Weights of a small transformer language model: no biases in attention or MLP.
MLP neurons of a small language model. Each row is named by its layer, matrix (up: input weights) and neuron, and shows model dimensions 0-191. Each number is 500 + 25 x the weight over its row's rms, rounded and kept within 0 to 999. Numbers have three digits each.
After each neuron's rows, "fires after" lists the tokens most often just before its 100 highest values on Wikipedia text that the model never trained on. A number after a token or word is its count.

L5.up506:499485479523478496508485529460523493497501474507534488504538496502491450533509472525495534471517509502502524529488496458497475516480555503504571559509475525487530504489503491517538457479532510428512509504524474521498519449530478499514489449495505489497490539526473505524432545456490513463440497505505506502521499519509507481497498479503502506451528505476489510541478509501439508516477467493512471489523510489508507482532491480468499494487498543512528439525493473456550504500494507489487523524465467534513475501529535526509464472507471527512508458505520526517494483500527502490
fires after: " F" 17, " f" 17, " N" 14, " m" 8, " n" 7, "an" 5

L5.up64:506511502517516508489523500499520508515466490484525494494512537522520496569510518560487527472469514513528469485565472485447486465443537498476485513526499492460511496504469474527504482518482524517502479495492491522518471523465511483514493514465531514498507463501494541545521494483497453509538525483498459461487456511500514532510563472469515486482486473527531454484505473497516507544490527489489481473474470486475482513494465511518503523538500509523526482448490489512454500493472447510499558491519526479497495511487504511484476513523430459530522530488482510509496516496540474517
fires after: " p" 26, " a" 15, " re" 7, " to" 4

L5.up623:479502508460492513477470516457512525514495480495483457506537476491509537463505513510501502508499527486541483491486476488488543483512457508515543472481463465519519487485523470523504525517532474451535482486523535493548520508528506477439484470504500499449513514495535560503503501489484507510484529428487496525507474496512484459540533480521541488492508510506508483494486508492512494534506501489509468511522514476502468510455490515467525504460538464503542463527483478531540490528463525484497518526551464536521461491518485470481495463498548486500474522492492542505497485495514542556
fires after: " f" 23, " t" 16, " T" 9, " G" 7

L6.up610:466477475488518455493488461483532525456526532494478449503527466505495455502477478505488514524523508497520474485482477499490501487498503467493462529519500489505451469499486539473515493512494466507545470502549506446507455464502531492507496491506467524484476459501511507535496518528497510492503490530536498570510521537478530526513528491525514494494491491501520565524451505488504542487482511487493469501523470469525509489505503462484464510495482466549479532528463476523542518510504493536472563494506498466525478528478538512469528537514495474489512477514523489487455515516469514549
fires after: " T" 25, " t" 14, "os" 9, "n" 7, " an" 6

L6.up279:569468511526427521516491477508468499516527489479484510537505470493493502523506494489451515508534546515516503492534492506517541517476488445498490484511535517521517471534435496534488502498499479519514491507463528451552549502511525499501500513505488477524499495488513520502532522518492532498520462492547425516483512492508533547511527496489554491485479504536472498492463496478458487520489500459507517445491487501521466516505473523464500482496479501525484489497479501464486482473488509500501563508512478489540448494516548511480475510488484476503487549498487510488474499514544516481
fires after: "r" 43, "us" 7, "o" 6, " R" 5

L5.up134:453491490506514502539485501476500476479479513450546547515483498486492535544496482519542497570499486503479504482530472492506499457469510511486489514511491502530476470532492522544465495493441488548500516487539458509476480475479466480471514511523483489524487510504506496474515526459476514464517480448489509513541521524508499493490499538434504486488531517503495552527518484485519505482483517537502493531558500484503478515490499528495513479518469521493535473517517498483502487496516477487509463473520494489548479545499442502482495537568539481532511500441528510498495496499491480529
fires after: " L" 16, " l" 15, "i" 9, " w" 6, " W" 6, "ul" 6

L6.up29:523452476527478493468502540479481504501506471480480533535514505533492495478481523501500515521530481468503521494506460515500468488504514499484464503475537522466483527480495501476480528479492459476526487524493495526535490479511453505522536521507470467488502536518554485487542471493495489459514514495497498547503475532512498526485524502513516495517474537497498510470543481520506540516517482518483519503542506529548462489461470459511519496490465478469529491468455489516482500527514544511490502479542528554519528478491435480523458447499493496439511522460489514500531461512459534523
fires after: "st" 12, "b" 10, " st" 9, " le" 8, "er" 7, "per" 5

L5.up500:519479493511539567475496511535509513504506519468505474510528480529511457513520501511440460509497475504512507521473511467495488473481502456515493485551490457497506527503483477463495471480471494511521497524479503556499537459479492503482541504482487487519469504497511500485491527533500490498454499483518462514525475472514513462489525510553489478514549515530501553509504457459449466509491539518513556506518486480477498521542506508543472511507487486487566498453516471523524522483513465456484465529471495479495465491475498518509483517511488501561492495534509489448497483523512500501
fires after: "i" 18, " the" 15, " The" 9, "he" 8, "I" 5, "om" 5

L5.up733:495497478507471498487527524488515521470517494536503460497471514513521466499517507504521522496497497499473501531507529563488461491480474482531513500497494495574447551535540513518507465497465497514495493512473472519556504478511470519496506482466510488520489489540517522494512445530509517532501505469470488450539547457491514514488556513466478487508479467509513497503514541523508533468528486474484448476526489464518504535495505491534493493493480470517483540501503455464499455525536503510501561492464490521507506532490502523503518483530529466495511496486489517459532540457471466495
fires after: " Un" 20, " S" 12, "S" 9, "le" 5, "'" 5

L6.up653:503481554470500476497504509513527482458519532476497539517526502503524460509551533488522524510466509518458485491506486481494509534478482524509469517465446525485458495504482467493510514475449483472503475528463513427469481501529492500501477480493501541512510467523541466501520500483502465486524520503481521496506512526534491552517482489509530525454510473497475498492465502474495482494470482487451534504544527513505476508509487495498532483515458508501489494494474506489522527571524514480501523522541491488517550525458468444497493501485518519493531532466523475527471482510546480544
fires after: " United" 35, " " 13, " ad" 7, "i" 4, "on" 4, " d" 4

L6.up401:466502524499495474491485567551504519484462536484484527504498529484478497457516492447493482490480487542463520509500498519540547501437441472558532482495499545516500496508463450486529514492467486477514513525517510451515527472519512492529507514490539502498472506506468502482519523462531475506529511504549516480507494529504532506515499505468447528502533484529485467518492528478505490511490469494477574515522561484476482472472520537513502536521502469474498502457471484481493496467489478491478475503552498527501477489503473485504482506503508511546484504512529512475521486492486514510
fires after: "i" 17, " United" 16, " Le" 12, " J" 10, " l" 8, " " 6

L6.up272:490527473484505517503548529487532491519526555507511501467529519502475472463487496515500546470447532536526480482500502541529527473463491468504464493507490552525517465502465503453513511496487515462514517542521506526495476505500502499491516538488494459494505483498449533533501485445493506529494500466482476482512507518465497515504547519517471492513518487505538506486511486554476494453542476481503521484557485482472544510503482484456507477493569496536491516507490518472463535494504462495489545505475473529488522490510486490487481509491476516443529516501517498529503452478460495517
fires after: " H" 17, " h" 11, "w" 10, " e" 9, " w" 5

L6.up379:459484549519521508523510514489516523503491480458478478520483508496506489531525534441506538506554523492495519498473518499555543516492489501492471502499492476580502488505466476532478492497477491543491499489482435494500539494494518516509497512483506532474500504517505476476515488484485503498532455514524522470481519487509507532516495554507481508520469478524499512517510482480498532482479502503517461525580516476501474472529487488492484487510522507528505463506516522538477487510510496499440522483485450450508482538534458461515531516484473460508469506488521489506488428523511542532
fires after: "l" 19, " J" 11, "an" 8, "us" 8, " Al" 7, "ang" 6

L6.up585:502480538497475510450497527513479517511510459515512500499516527483527450500476477494509499546487462487546491506489498519507492524500469489511484526498461463487450501532495509493484487448514496504535519512487454537504512513497501491499535510522512488497460485534518502500529524541500507492462487515566494476477479509485477523509510497499462501468517514494489537495472508479469512507438485502446505515486537506485545413490474514501462469493516504469527540467540472514538545506482485499490520530516491536511485523507499509515519553499468473515458459473503523487501477525531529564
fires after: " " 39, " to" 8, "m" 7, "," 6, " m" 6, "ver" 4

L6.up700:513531525518509527486487510504486496475472479454491453517529509494484517522508483526479504521496519536503493505523489478520482486553496536530514533503504505478485532462502526533473494494484524474435535497496485502516503486462516502565480501486552442540450508559499502511505464492514514520527443511510466453502457461455510495478534458464488503518541503528502513522488525523488485528469499501504454499470503508515497491473502504460509491480553503504536506526527511461466450520516486486492520523498500513501436538484515506465491484482492544507490516472501484490549489478520526512
fires after: "f" 16, " rec" 10, "m" 9, "ec" 7, "l" 7, " f" 5

L6.up496:513474496473519503519479500483536487472469502502475514536477528503505506508459514488529493522509467495529511533559490493458487523499510532497505512517499519522487522491496489505484464502508484482541454532477511485488457488527485485500495511484505496479521542503469509504525534533518481510532463483457505528507497498502546527494507537550508479515478464480535470537509497470484519501506470499563469464489439460502455482530508560496508525484527460497537490511466492484548437471510492537544447482530468533477444491473488500508540489496541484482470528505488500479482518484522505510
fires after: " g" 19, "o" 9, "u" 8, " de" 8, "ra" 7, "a" 6

L6.up417:526522448510496557527517500510529513466539483533488530467513513483450506512500493480495501487488496519523509559515470486485498460500525471505550514526525510455447487494464534537475444509529522449544509489451479504495507514494535507474518546540511462506533491471483502478506511488504451520504507494503480433505519524446468525475468529524511470484529486510491516566500490478490493482470521503499479503524491452491480506523547521506504459504496486519483511492471487505466501489522525494525503485499504512562491465506525504540531514537520496505479491525478482497486504482505461502
fires after: "l" 22, " P" 17, " p" 16, "ep" 11, " e" 7, " " 4

L6.up310:488462526545474535461502498526525488545494449494531496502512496474497453548467481470516514507480510509467493483498470515533519502492495495485475561503511506496492471512458488523507498521483494471490491517486462522531493507542481508516487526519506502510456497520516518447538550485443483500495452497490525512509522493506519464504528479486483482504537499512485537500544555511533481521491510468497534501495464461503458515540517493554509455479529508495489480518497526512449454526460488501487539470512474484465510482500492505526464520499491508514479551494504524495538432530495490526
fires after: " in" 19, " J" 17, "on" 13, " a" 12, " con" 8, "l" 6

L6.up72:497500499487538495544446534526539498498507514451514496535496479536476484509486484480505462488530467505459457495512458488481521530478509478505485484489499467494469507496491462507496472485507486484528508471483479507480516530488510535536532480511530481514481471473527483488492488516498486555496537479522503561525522518529502510463512509511501486530467475449510498508436508493517537477537535523488503518467557500491518533469532474520496509507514482483505498541486561499483503480453524486480514522512488488491472478485475471540499517517451525520501471482585463466477515503502513533
fires after: " p" 25, " G" 15, " B" 13, " f" 12, "B" 5, "Z" 5

L6.up509:503548465523467498481501512508496509504486487495564473497533512510515441534482455497483559493519498499484476490530486496480492454532517506520502494535541495518449543544476511495550497500485479509497474512454540478503457496493508531537457520481444474484489514506513483494471425474475463494509537497487493480523515477532486489535499494527483502493449531495485510517491502508497492479479498495528473481532490498544519540499490496506534521461526465558499508529468474493494489508473526510552480500506476518551480502478473502505497473483519505538467486507461513543515516508507518466
fires after: " F" 20, " S" 17, "ig" 8, "ric" 6, "S" 5

L6.up741:478485469488473460522531500474565515477520521509470488566461495492473497527524496518500474477486500505543515533525479438481488516502488540504483468497496517544516504513529509522488513488511496484508540533503491506464479465510494509544481467536478477491494481508501487529488473440495494522503496500534506511478500523507534508453477493522429505471551525522501518491489476534514473525513535506533469470532518460548493462540493473464498477479507507517555488515497518518495553491450498495482483519498509505493484505482541507467566475501472502485530486499515510485491466509504478545
fires after: " m" 20, "ra" 9, " cl" 8, " f" 7, "ot" 7, " t" 6

L6.up479:494515522549552512511519495518499478466521544509471495514515490533482485451484513546503499538535495489511491500555467498473497483473476450521473499521463495497528500544474481454495472488478477536513442468496468527502482547548468499547477493500550519515526504528507512525493466456473501501512485504476528511473455455482484501510478520496437520516513521494508514534518484535493506477508499495547517508510491507506433504500462483528508496477473448497550485510505507457502510493522520512503499495482470507503506507506493483468546477532517518488507527511544504501455508446501486490
fires after: " t" 28, " W" 7, "ak" 6, " s" 5, "z" 5, "t" 5

L5.up255:516486478525499512530503516511495459449490468473542489513491483496532507520530493490502455516515498478528491504484494525517527502551457496466539480488477486531514483512511511504496497517497500467522520530502489476505522450469536481530534473498481473519503496484526490494486529524482469502489523504494479485521444491475524528537566476488513437560520481533534494562455508495501515484481536490464495543496547472508472515499508523505455530518463470512495503500501515552491513533445506493493496542493478494464479480515476510489527466488498511540511491468546479478492523479512439509
fires after: " p" 21, " B" 8, "Z" 6, "z" 6, " P" 6, " (" 6

L6.up398:489510539505504474472527475485502505522473470503491505484514539489500495495498504496462484547522535533530510584497485531487500501502468498514499489534518512531495563469476538509539508481484467514540548502509489477489528470504503511466503487483480530515487488446465478544563502483473475484514489526456495503523477542467485513500479446488521468543488494478505474513497530523513523516517475471493520485535512521459531497469485504500520490475516480505496469519479489538490479507454505503454505544502527510493467476569498520487520509556456507500516501474520478449515502519505465491
fires after: " in" 20, " con" 11, " O" 8, "v" 6, " f" 6, "1" 6

L6.up374:510537525502490553504498499495469490526461523521498508543506447492477541502509498517459467513507517516465496505493523484494544498541503477482482471498502489534550462468528503529488512530500417500536508507504491484483525534486528502543479492486524458530465522542536474489506485477470528492482536493488520526485502542506533523541464506512505491473497487515508529514560512498523501484479456495481507465498503500470503500554465501495533484505477494500513509486476499493464489470481466447492520470529450471515498500477508436513497482495495498430525533466526487478502492521531511509
fires after: " B" 18, " d" 16, " c" 10, " b" 6, "i" 6

L6.up679:473502459516470504504494523505456519535499509496576496501486490532511488527520481502509526506483491456485553499514478492488478514471532529500494476563514457506522524457499510522464486493485470517531504501528505498504522506510512498483437507519519492501521539498522483497496543454480488494493505517476512466483527425505526485521522513489546541468468530490499462476489512488492494533495429526505483478484485494511499542506502496464498496491501491529533497444486500487453506496470524464528506523489479502506512533487473483434530513521510505456513499545504525486480571516479527508
fires after: " F" 20, " G" 20, " S" 19, " K" 6, "n" 5, " D" 4

L5.up630:503484480560512522529496523490530486509501473469521473473496551474509474505522501519499496487497492470516496481539463475489485486511517458474491508492473546493461476461538476538499497499480506498504476541510505550516505443481554461474513500520515530514486489468515478490501527485497499511504504538488532496505490548507467547480487501465521498454484487488507505482547478565524476487476467484480536484498489502544562488493515492517510474527520504474534478449471463502491488515557438529506488492523491502475515522544535496537491497498504497510486499553490499457481481462490506533
fires after: "on" 21, " E" 16, " C" 13, " P" 10, "P" 4

L5.up362:471596486504506479470537461532464503485499482506481480495529477511454509447520501486489496463473530438483501498468514544473506502548540475525546548512470488483488517507512499504520470474536530514484509468489471520531474498483537525489516480478493458526534513494527513540502488498514513494482518487450500452536467512490479497496488564485477472513545496483498476493511525472469495509460505484511481490467498497520465485499482522520471474541494514496486460503526517526475509533480479520506509506529497515494520487530499494538541516506473531557498505527494502477494473504472500539
fires after: " " 19, " p" 11, " B" 8, " O" 6, " b" 6, " re" 5

L6.up464:536519470543478503482522463531508484485518512483518509432484494512542487505541473476503490503561503485513512469474510473547560490519512497512498521522451510502517525502462513524453482471528513519490465528514537537494503523498517479462477514513478508469489511503466478486494486480475522498508502541491509454527501487483568452501480485542516518452480477505478563543548493486497496503493511490509475511467510474515527573502524534521520524490469505534495468500466483519472502504524502516504506497513496551478496489522512476498502497493490480495487534485478518482459501494439471472
fires after: "ol" 16, " A" 11, " al" 9, "al" 8, " V" 7, "9" 6

L5.up318:510462533458523528492546515507487441502484492507508462512475471502511515533513517511510497508499516514495471540514464485539524479527488501511483541510493491523514516493428482505522500494524463466477498502527492495463473500493477485527518490515512489525507551493464494471550494481532511520456548509479487514529502539521451542501504462502481476481569522485433536455487532519492470508488510511536504513481500478484492497430475550484549501539514502480497523550477467529469494479467489507474506525523496485482479474481501483487494491538460507484508517484537483484518521492488504497
fires after: " f" 16, " b" 13, " be" 9, "i" 7, "ra" 5, "v" 5

L5.up475:468463495470530491529473515478486527511524494463541503471521517504497534500514517470529511522469484476509505505570477507494496552473511487509500535480502507479465492449491498565468483469478509538501502468498529490477500494531527488529476507516495503491480474510488488464551499493503553475494524468499481479511532503499506529574494489476481481509556496469498511484528551552473517535472481496523512460541506485478547488479444491492505491505480483477483477530503486525481527542519492494524506522469492499510452502504454488481456541503516478472513501534505513496458483489483545485
fires after: " l" 29, " L" 12, " w" 10, "os" 6, " E" 5

L5.up659:435509494541434535483518479474474508548528489502475494469481491496497491529476513508480460494482498525497467502494472541465527498528513533483515503518478505535491503488474508495524497503530513475529482507526472505524474478511498530478512470512517541488479474488501506456523454444504519491520488527497506529465493500469508460501500498491495509440565551515467500491487487464521492533520571500534519494484555509516483492500453492521492504512497505511505518535497451507535520459508545511502486489509542504489506489492506453547526513540496496465504500496473507482479564524486477537
fires after: "am" 27, "i" 26, " m" 6, " |" 5

L6.up64:497532520528540493538483485483500505486503486452469490513509459493502467471529528458412510551487472486500487540498446533520510515518496543493489537459497454505489537460507483487541488534482497479470514523519537523494479499488505508484514507497499486536503496489491498468463502509502487503531558469504523482519501529486529505539478499501475486517476511440495495498501563482519492475506486517530515515493568476526485518496463529511481501495495490481480477529518503531480461485468537432497482535475480504547508504571496456483474524494499501502492501523515488516502512510504508495
fires after: " v" 40, " b" 12, " B" 9, "B" 8, "l" 8, " V" 5

L5.up422:484449534493494516474500514516505500506532493495503448500529504514528482524509474524516427486523498529511472536485497473470477483540542469474501523501481526528511494520428484493477479496483524511527524477503518489503480524499494474550503500502465532516457432499528462506480509498459490447497496512510500518519512499471506478481527530517506529472540505487492502520492455548486485466533476541483514554507525522503478480544498474475493500528470475446508512493509491510486513510535477484494555556430520481523513502542481494498512517541464500490481478490522506499511532510488522506
fires after: "ual" 23, " the" 19, "i" 12, " The" 7, "ial" 6, "ther" 6

L6.up724:493480452513506489523532475522489508499514460519486504524504492531515453514517448520489542496502495515495511489516481499498488521510502541526508500521544545516502511496462514489496508511529480469497437464543518515468493475516521481519502538491480532504454536505486504506545514527535487517486476499499549523464490479489463471508519466558458503539522477556517482456527497560506466544491468491488505482492482460529490477529482503521573508482465509447510497514493472523486477479466508519473506494503503498540448489514500521510509461486481491475499494489548497523478505452472499515
fires after: " f" 23, "en" 22, "in" 13, "f" 9, " in" 7, "v" 4

L6.up720:563492534501482481486471472545488459487471487509541489479457493539516539535514444505476485496520443458498561493497490545521534531487509515487482530501534498528527480508504518534481487488507485495506522506472503482477509535449494496524523455533523460464511526466537476528510530529495496509520490475514492520525492506490515505472490491486502466494450514500516500508484512499538442495498486475521498476501507490506466470478519444506544441498503516514476515496462493492506536488497499424540485515517497507508529524491488522501517460504450500487523500519535512537514529497484531482
fires after: " re" 17, " s" 9, "is" 9, " ex" 8, "d" 8, " d" 6

L5.up692:509520522521483519502494487553485542493515471491500494491454507509535487492550519498480545488509470528509493487543482488478550475517516499491487523539499503530468506468500496525522503476514489481502568501512527494492517501484505455475544486535524506515466459473461511490466446570532454513487484525483491528492478490480514501482519498528508490481517505524520464501487464497515484503514513483491530494500457494467464493506481528480524469541523498506501509425499487491556462479484554494512450470497520467504472483552537523478482520515469464486486543488490468503481508530499519479
fires after: " P" 22, " R" 17, " com" 9, "r" 6

L6.up124:498549426507491544506487520495501500497543515507533489492523498514528500540445526510453533512510496482513523532505479502493511497486462499535507456519514530525496504552505505481503503520508514516511505498509484541548488515454497470512489495437542488512514555493458481467505485491497490539439493509503487492481487448486511497503494541477468438513500512474509509553503495539497511474491516516496468526523534515509510512501493507515504442447469477482513488533482452485481489491500521518515509482522521506505506480526519457480497527445486513484500475513456552516445523495507483504
fires after: " W" 23, " w" 17, " sh" 11, " C" 9, "ar" 5

L5.up286:507474511534513519510533469516525465447484477477503517479448516500482517529499484508495460493471488546496490511503512527494485532469480507526478470517503490505487481492469458470484483426512520456549531484498510482518507533536493519486465474497488571463482509480494523495509525529529512491519495504473515486539500474528548560517494520467508500494527531477501515454492485465487535541467545510465527503513546498521549475498491503530459461479527515493486491516495502465493477509485457483505486507477495467476490500484511479483526493522540501510498534504522488524510504556477547453
fires after: "e" 24, " e" 23, " E" 8, " te" 6, "t" 5, "u" 5

L5.up177:497514497510553499505492553510511527482495548503449479502523511507534485516461499484467515459516497523527497562470480529490486535517487539480460490505478530461522510466467527473495497546462528477530519456488491506529512461503513498499486507510533486497511527527511465509504509527474533526481476528525475483499493553470496520502530483508490506517486535490513437521501424483512513505523514494534504517504514497510508492516462488510479457455481515522509471491540487460526483463522540481450523436517498489496501528506527470502520469503515444517507507509511506530517474481514493454
fires after: "ec" 27, " c" 10, " t" 8, "l" 5

L6.up645:534534506523441471496553481453474548459525490477474476494508498515474465511531482542506499516473502487467484502474455484482498464521449498480464461515545495505514530545468475489475476547465513491520531504500522464551511518513529475511540488483518531489494506481530519520503469467523478529475513498505473509506510507509502493494528515513484460511573540508511502513584478445479511486494490513503532502510477478509483452499504524466469463501467512528514462512497521513543518482527474516516510507491523529503481514516506482473487500488489500531475515518498473522465529515489481512
fires after: " |" 14, "|---|---" 14, "|---" 11, "em" 9, " t" 7, "ot" 7

L5.up253:481504496546517508459474505446490520452495506490505495532517518492516495481501495501487527504493486556487497497483473488486505527458470512568524481527486484525484527509462523511487476507513493483511492505583487521506562472497502556508440446485462502497502509504514458490455515489512493470486505511501473483502466533473485534480471457532452486487489504551501443557503491495495507503534453506506498522512504507507480484536495506528490503514510504482488479503510487514504524507473542517501487497489487558460503450470535543495492506459475540502503507508546506482541516492495520523
fires after: " f" 17, " F" 14, " h" 14, "ar" 12, " p" 9, "H" 8

L5.up299:492467444524488520528480476528478517496470542501483507499527471523511523509481513496522473538481513472544511519514487531508482526527502491466463486515514490513450516514519477512510509512493483541494512588493531503511471528529513502482495529504493517473489521465496447462501472515484470491505486451534530492463504486502531515516488537557543507458504519514491542458483490477454535468504471527512503469507469470494521512571502499492470492525494504502502463495500490494463503468511543495506469517507499524462479497513491519522493524502565466547501500475538521491484469469478463503
fires after: "o" 47, "u" 22, "a" 7, "ro" 5

L5.up530:496481487510514502459490484506514530512524481474487497502543544532448498542553498504524531496529498469525484495509428453480483521518518513506509481523484532514422511520442480535460514471507479495534527480483478477516491499501471511538514515476520517538532463523492520505485483489511471510486486543486572528496535488533509495548490459491473493502503525481497472448484494467497457530528482522506532487494504507519476471493488481524517521496475502494497528507492512470515538503466524538512477507524496498500484496469448488510514450503513484467484492473475506556514505533471524522
fires after: "ug" 16, "ct" 9, "b" 9, "an" 7, "t" 6, "it" 6

L5.up348:500529483498478496479463526521554507527511491485476502484521513496517509494562440535474488503512502539444474509503494513514510520495524484479461509482493518521500503522509482518500524486521488452491512469510528534529444487485494502458475469540448496554480532535504550502489486476449513460437484488548535519530523492511477473471496457502507534520511530534486503530505485560484484537502492473478510468500499447506520462484486503510514494487504483513528510504533489524516518538531537483511481519502503509485430479497479533476532493487512522459501491508475521527511472506497508516
fires after: " f" 21, "1" 16, " m" 12, "f" 11, "fer" 7, "re" 6

L6.up704:487522453523501479454485500527519555464510523468500494543477506487486480474511470516518509484523522457514476495481498519521519508529474499535468478456521476501503496504498533491508458521484503471562536508517479526486487506521483513489509501488480475507516484482571489523497539516529478494544501494527485550495522555452446515540515488521512460482531550531508504492509450513494498509537505516488490506515518504485496508446487480502455528478517503489477485555488489461565525505505495463443509533483521495544481516522490485487500525499475460486500510511507499521483491446473506508
fires after: "|---|---" 28, "|---" 9, " t" 9, "l" 8, " sc" 7, " b" 6

L6.up415:513504534523493532514511508540535506520498523452507501494548536531509503487491480482466466536506490503491474502519506521530466482496530563520529525522502478469501564522499509487487480490524497483518473498544477503498498496486497527498502477531540501489506529493511494469475475495451520442513546493477479484505480539468510542474496455505546467451428492497487489494531499511482531513475505503522501472470535499514498519473470491500472513459528509473520512562557516498501487511506504489496524506541496517461485478532492515424516474506534487473538486483489507455494490457495487496
fires after: " A" 17, " f" 14, " h" 11, " V" 9, "f" 9

L5.up37:480479494520484492483498558532474471501538464502567482494518517537549515527454491506501468550529481506514507479502482483506516452479498536534492508496468507491488558490483502510531501500427511462509520475497487471525480515545499491548506504520532463491475481506512491526490474510473515537508461479527515545461465504489501505475516486514528531489558539538466500454510505492499502485485455516522500488487498502486507491490490514509457531483502505467494494485522485535504533483468510489501487511468535523477498501487487496458492476504485499521481439463516524510488476484526523582
fires after: " m" 14, "i" 13, " an" 13, "ver" 11, " h" 10

L5.up210:518481534491505508471491477520512491471478485486497507484489513483514484473551513508523517545500526505494500499483507464495511552487474490516506487494499479563534528474484477482492455437535479483524497513550547551494527534515514476525445494520463481506495458502463483480491467508507492521543486531501497484492527513495535474507475511476535534442473538483514543474495510528486516484528455501499498515501462504488492517456499478519549502513496547480479487579485460491506493462472551500516480507518515486503497463551484507525493462487531512539494491488484477489487497481497531532
fires after: "9" 23, "al" 20, " Al" 7, " B" 6, " al" 5

L5.up148:491478484497490474533478484487476511509472524477474519491553500515509434526535476514505487465514534500506470507459492461524496470467506516551485488473425484499494458497520499535519481522489511485503493509520491494481492501476465497514521500522502488504517522508509502481565492494510484500510493570531565529461490538454510486523479504523540534441508467553484448507475473499496530502463506468523475501471546510498497490497519466507499464493501497495458469490520484520491483500488532507511543505477477545473540465491507495516510512476494484558483483479542509509498507536506475523
fires after: "ed" 15, " ad" 13, " M" 11, "ing" 9, "id" 9, "d" 8

L5.up761:474504480526492483443515493449515496538489526516519471509539513524501460514533484485527470523502483522544514526485480461479496543501513503505459487488484499493489463508473550534525456508525517512488508449516510508487520505506481497533545477461516530517466513542521503504472498511543508518497530493513547495504479491515507509491510512507487451471514519514488437478490511504496500431476524520558438516463468512460536475529531485508547501476484533502481499523525498502477522460501496501481500490475467477508521532507490472466559485505469537485471493511476493520522498469454511498
fires after: "t" 25, "an" 8, "ver" 7, "m" 5, "ab" 5, "ons" 5

L5.up751:506538515456480554509507468526520510527494494559490499525461481474483510531531510517499514478470480520512452508497493489520486530513463513495483468514497508474503485495479484452508511497463477501520507539493504500501497507487514558540490510477517495471480506494489461519504524524520471456537508492494503504490509481501489507512469557476465466514484485490530490477528538443501547499501496501452505461534511539512513544524442466478474498500503488540554471471512491470482506479529538501482527452463474528484531475547530480479529539494503499546499506504502522491452476518490552497
fires after: "he" 21, "ou" 20, " E" 20, "y" 15, " e" 4

L6.up736:548491502531531527515499488516480521488494479553539428522488550487537501540504459488541534526476491483545438509482468522522493535509485467491508463505453487490496512496512488500526474455469514509506478504503503489511509466469509486483478478529513473517535497497521514518546526516495459499503506501543468474527467481504492511451497505524510478464483480506531496516540518525523514480463461518505526503486476510520494510521441546520472508489545492530508500482508469509495454550525464497506518491506514476528541500444510530497479451491466468503488483489508518532517485505510464507
fires after: " P" 30, " p" 18, "on" 12, "s" 8, "e" 6, "y" 4

L6.up243:494526483525525479499515497523515515484492462481539457489524493507530489527440479529498537453511498509494570505469489469499520541475549484496485530525485486495543485490497457495533502495490520545497516504542536481504498546451472501487532485517516544512481527521508490504482511498535520526482494507508472495526507520464513497479481508464523492509490494456479490501527517487503513490494482543496509532492456530459465517446488542489506437472488495474498492518490493494472471464478509454506520499531513512493494518541500473508539511524541504456485481485507483526457528490413498501
fires after: " C" 20, "al" 9, " H" 8, " A" 8, " w" 8, " K" 7

L6.up460:511449454494515486500483504504514463470462488489528493481504527515504526490478455488490528500510475465562499521493466506513487489513497492509459519508491514486543520465499532494478533499475512485515485485554517456522491488455425511487491515529511515561511470494516472443490511526522488513481502477558518526493567514490512514539539497442483541459543464528516513496506498490511476493474507538535485506518479491513488483503513505468497513501515505487479492522537460534478515495532519449501506517502519519489504475496461483478490533479504511544525459502564488517511483496509491534
fires after: "i" 15, " l" 15, "ar" 12, "m" 5, "ver" 4, "f" 4

L5.up611:487496473489472498476506509499469459513477543493479496496498473557518491449508494469461518505479458502500516478534517459531500490502502514472529488512524504518526462469487515554518535480463475480503569486489525500493487484491503494506520471486457455522460577518518522454493509484515501495515516487526492492535519547451499515534555496484526469498500524507479474499527502485505493490508490506468516458500483520510551446513535469501538472473500521526493453513526522500515501518495515490520465559489450475468521491548494502518527458515541502502525524489489495514460504523497499494
fires after: " D" 15, " d" 11, " w" 11, " s" 9, "d" 8, " r" 7

L6.up308:444518483471527527494493451465463495535516510492469504519455504491481497487489477497445475528533523470486504511517451520486510471463499493467467504490461519502489539490492510451478485494495500517515496533554549483510494492531498472464506487538525475524534470487534533529462509457495487493487463523477531546507523504510516495467523500549521492492490509519538479491519520466486512534490518491467505487480544502499480509478521475522516459481474482479521510540471511506513508485510518510490575517543491508553519528502521453449508491505516529460515489508513525475479528515495470538
fires after: " f" 31, " T" 27, "i" 7, " m" 4

L5.up161:464547508490551493479485492509449512476488526499522501487492539534545513512511520450511528494509491505522503524504494525449494456486479535483466442511495507510501497491503517512512489528501464511503534502477520471453525510476482504487518505500501507521461498444481491491530519471457460493461519528517480527501477484503503527526480500474460482513466486486498466444472510502462527515502512461509508501499549472483515532498486480467500449493505554501506461475520514518522445537531557485522521506527488527519566487484521483500498545487502512490442502492492522510482521546528520516
fires after: " R" 22, "d" 15, "ed" 8, " v" 8

L5.up173:492487513516501473506509443475501513517464520467481518503495508484482488528500494507470519480479487435447465499494542485506537516470515512489488503478496513532484500493514500482488509481484501500542504504516466538539497505462482486480506541519539504553534537512565487484541472465480468492501490510533497538485543492498469457489545501500485529505530495491516520534525493512457480469503495532542507473480533475514521468511492516447557479480424504497503449512492505549486482505512508465459519471516469531466510499534517497489491503505544525497485497463465510529493463488527516508
fires after: "f" 26, " d" 17, "if" 8, " f" 7, " D" 6, " pro" 5